config = dict(
    n_layer=10,
    d_model=320,
    n_head=10,
    n_kv_head=10,
    head_dim=32,
    d_mlp=640,
    vocab_size=8192,
    activation='swiglu',
    norm='rmsnorm',
    norm_place='pre',
    norm_eps=1e-05,
    positions='rope',
    rope_base=1000000.0,
    rope_fraction=1.0,
    qk_norm=False,
    attn_scale=0.177,
    bias='none',
    tie_embeddings=True,
    parallel_block=False,
    init='uniform',
    init_std_qkv=0.0212,
    init_std_o=0.00475,
    init_std_up=0.0212,
    init_std_down=0.00475,
    optimizer='muon_variant',
    lr=0.00658,
    lr_mult_qkv=0.5,
    lr_mult_down=3.0,
    beta1=0.93,
    lr_head=0.00547,
    grad_clip=2.0,
    warmup_steps=200,
    schedule='wsd',
    decay_fraction=0.864,
    decay_shape='linear',
    final_lr_fraction=0.0,
    batch_tokens=[32768, 65536, 131072],
    seq_len=2048,
    doc_mask=False,
    train_tokens=902600000,
    steps=12500,
    dataset='wikipedia_en',
)
MLP neurons of a small language model. Each row is named by its layer, matrix (down: output weights) and neuron, and shows model dimensions 0-95. Each number is 128 + 24 x the weight over its row's rms, rounded and kept within 0 to 255. Numbers have three digits each. A neuron's up and down rows have the sign that makes its largest values positive.
Before each neuron's rows, "fires before" lists the tokens most often just after its 100 highest values on Wikipedia text that the model never trained on. A number after a token or word is its count.

fires before: "," 30, "ing" 6, "ough" 5, "ood" 5, " " 5, " to" 4
L5.down93:134100164117106171161103134168167100098061116106131117139124115100111087141135143100166130148122107174095136169104115169108099122136085109083141111141133122091120134110136136078124159132151122145086114142098114136113109111130106103153164128166148134143134105112118108146152143182141109123

fires before: "\n" 33, " the" 12, " his" 5
L2.down143:101128185120091147178121125151098116120117135108158135112109126107127085166144115150119143123158093144119130157189136117103141113137142114112114115130136147125090165108158094172160108133145155133153121131096142144087161085114138121130137114123144055115131097111180123159118116101141109117

fires before: "\n" 100
L5.down217:131130124123133141113123109121121135127129139138163143136117113111112107130139123103130255140125125123108134135129110126113141156131125137145116112125126146120134105165140123133143125136133123131131113156106150136132129170139131117129138111118139129141108119114123114137142127154113125159

fires before: "\n" 65
L2.down150:139117150149163123111096109132115145114112134095146184126095097125106155099147145115176143087100113141142130139082103136143113127134131122105144107070122124108143132162093136108142112129138098124101090138126129150146165132111143089096115088072161092117178123137121128140128104143117133139

fires before: "|" 45, " |" 25, "\n" 19
L5.down5:137111120112135131076139102099140139100128151130089140182139146116154111136134084134110091130156115096137153132090156134111169117139104154118132122142110144156145142092092189122129111127144158184127128147148157096098143118140098114114153091128098122122141134110140122124117087134114127088

fires before: "2" 48, "1" 42
L5.down459:126133125082105100122098130126112128172099176128109154148080144140143111137163119154151174194160114164164117095130154121112160123130151121102137136091101148141108150148150127133173113096071115126155148133083104101155099133171147152122174097120105120153124113128120103152104103125144124108

fires before: " to" 46, " " 7, " been" 4
L5.down609:154117141104168114056107157121140126094126114124118128125135141178048124104124104155118114116161125105059119120112142143113151183148132094093129155156128115098134113139138091141146124165144101173080139196180070105117150121136122125145143129165115132118124097126163100122137121117148117157

fires before: "|" 61, "\n" 15, " |" 11
L5.down44:116132138088140114125123162112148153114101152131086120101163132137148099119160098170126113150124122112134159142089127149142124170146126110079152150122094136090137147089121147141099110110192124157102089120119135098099123143104134136111146129104124140147122104135131177090128079135112097081

fires before: " |" 32, ":" 11, "\n" 7, "==" 7, " for" 4, " was" 4
L5.down325:152124119114154164153068114164095109129127158117111101134133114126173086127112139154138123151106137090084137124123193123161114165101112137128148104093131150093129093087118168107135092147110141129129122126128135176148134102149101166142117111130145128127107138154111103152154074134130094082

fires before: "." 24, "9" 10, "3" 9, "4" 8, "6" 8, "0" 8
L3.down243:122134107117084120122131168131103131091128171142141132150146111164115114123176125139121070101167136146140150117138084155137113069070137146156149156127144145112134142150134105174138133142127137132119141132115133104084080125089115152175108120134136095158159133125154119151057152093128150125

fires before: " |" 38, "0" 16, "6" 8, "4" 7
L5.down77:126106103152135165141114142123111127101120174151129142086116106146136132111154111131148030110125096129159146182149123166115093149131152152155211109107113108128126158121116129117126136131133117132129136091120131128106103127145125159121109138153144165157091140130132143161135133118173145119

fires before: "″" 18, "E" 17, " /" 12, "W" 6, "1" 5, "4" 5
L5.down584:119123094149116143135116152154136151162108137132129127110132128127124149105103136106124148148132171126132090152116160114152152141156129162117119123158125130148111151186164143135110172158143100131091143119075101168147155135135113147082157123116144102113171099115131135156112151131128110083

fires before: " " 87, "\n" 5, " ISBN" 4
L3.down67:124106126106113123129162162140146123105180115143113121104123112140147110130130103120108136080120115148133126130110150118162140064146135141130114158143137126159166115170147090154115129131123151156108137143136114106162120125164093141100170116137147118082111150122123197175118106128107170121

fires before: " |" 39, "N" 8, "E" 7, " (" 5
L2.down352:133139135143141093138126110143109138147089130133158160164146107138114131153130127157105160171100169166107150139164128108173126104131143142125141104117108132115131158160141105117180120111118077173105122076114134104100182078108128111146115146113147131128114100146095125138107140137138104102

fires before: " " 55, "men" 5, "0" 4
L3.down431:159171130107127177131115131118170129117137089114146125135153142135172111147111088137111095118128165101104100132115120135127140147073134128092104111111098126133099125148125137115121095096139154128117125150117171143137086075105129124098072121130141103124127135178138162112119174153119111145

fires before: " |" 34, "1" 17, "3" 13, "2" 9, "0" 4
L2.down125:121165131110088136097156136151153146116088115139112141142119120103148116118118155130103169140110125077109122157143120109114122087115179144143126105136124107118131111156112150091153109121097122078116141099109134169108110130127102103144121147115140128080104132150132156119146146109157160117

fires before: " " 97
L2.down208:168100178097144124163117133165148130138113173153147109124132166147153123118133119114141182123115146121172125150135131175155150126099148165134140137118115100157135145105148135125167172141073141163113103156134144132147103145159155161116114123116106131128118129126123079179116141101088119118

fires before: "\n" 100
L3.down197:124123109131137124119116097136106110113125138127134128119132144108147126152110118054127255149118156128127124146134099117106144137103134124131128127133103150127116110125108126136149121144103116131108122126116124117134159133101126115117117094111136113152123125125137126102149131138104096122

fires before: "===" 29, "==" 29, "The" 8
L3.down147:132143093109137120148110116103150121105125116132132158185115113111185106125160106104093171111134136102172124105102106141140114114096140152140158105158112113092137110129131099185139125133106126106120127156123144149108183090110151168111089120113109079117142118134146131111187100137127107098

fires before: " |" 29, " (" 26, ":" 8, "\n" 6, " and" 5
L2.down480:166126154148127110149125121166183155122135149139126124134151115132164122153116138139074248142129100106156141112118135132093129132114109145120150163132083125153135125201149117095150129159120097131163108135133131130133151112097135122110119122128152134178184159097106138145151130123108127122

fires before: " " 76
L5.down237:141137118144108121139152128105145129139142124103131113145125122126116159158111138124126171139106131140172110041145163128130107130173089103190146083112141156143125193157092127109164116129078182086128117132094161113141110114089165139106125145101123128103163152168080128143138165188118125129

fires before: "\n" 28, "---|---|---|---|" 13, " " 9, "|" 6, " L" 5, " GF" 4
L2.down354:142093122063145128111067114095150137134133150103126088145134088142146150125126163127112118148076108123109156132096121098143110106101168161110144121117154146091181112122146157168124150155143145127113116153107140129128127166108125124116154104100100134151129141134136103202132136169094114128

fires before: "9" 74, "8" 9, "0" 5
L5.down560:134124137111103142109143178156135116156165149130144116134125151102161113120140130182076155129118132157145118129131098138141130139121097066131112125115171121149157118130111142114146142130101077123141118125134109110124119072139087107125140124121140124164110097108118155170156114109162164171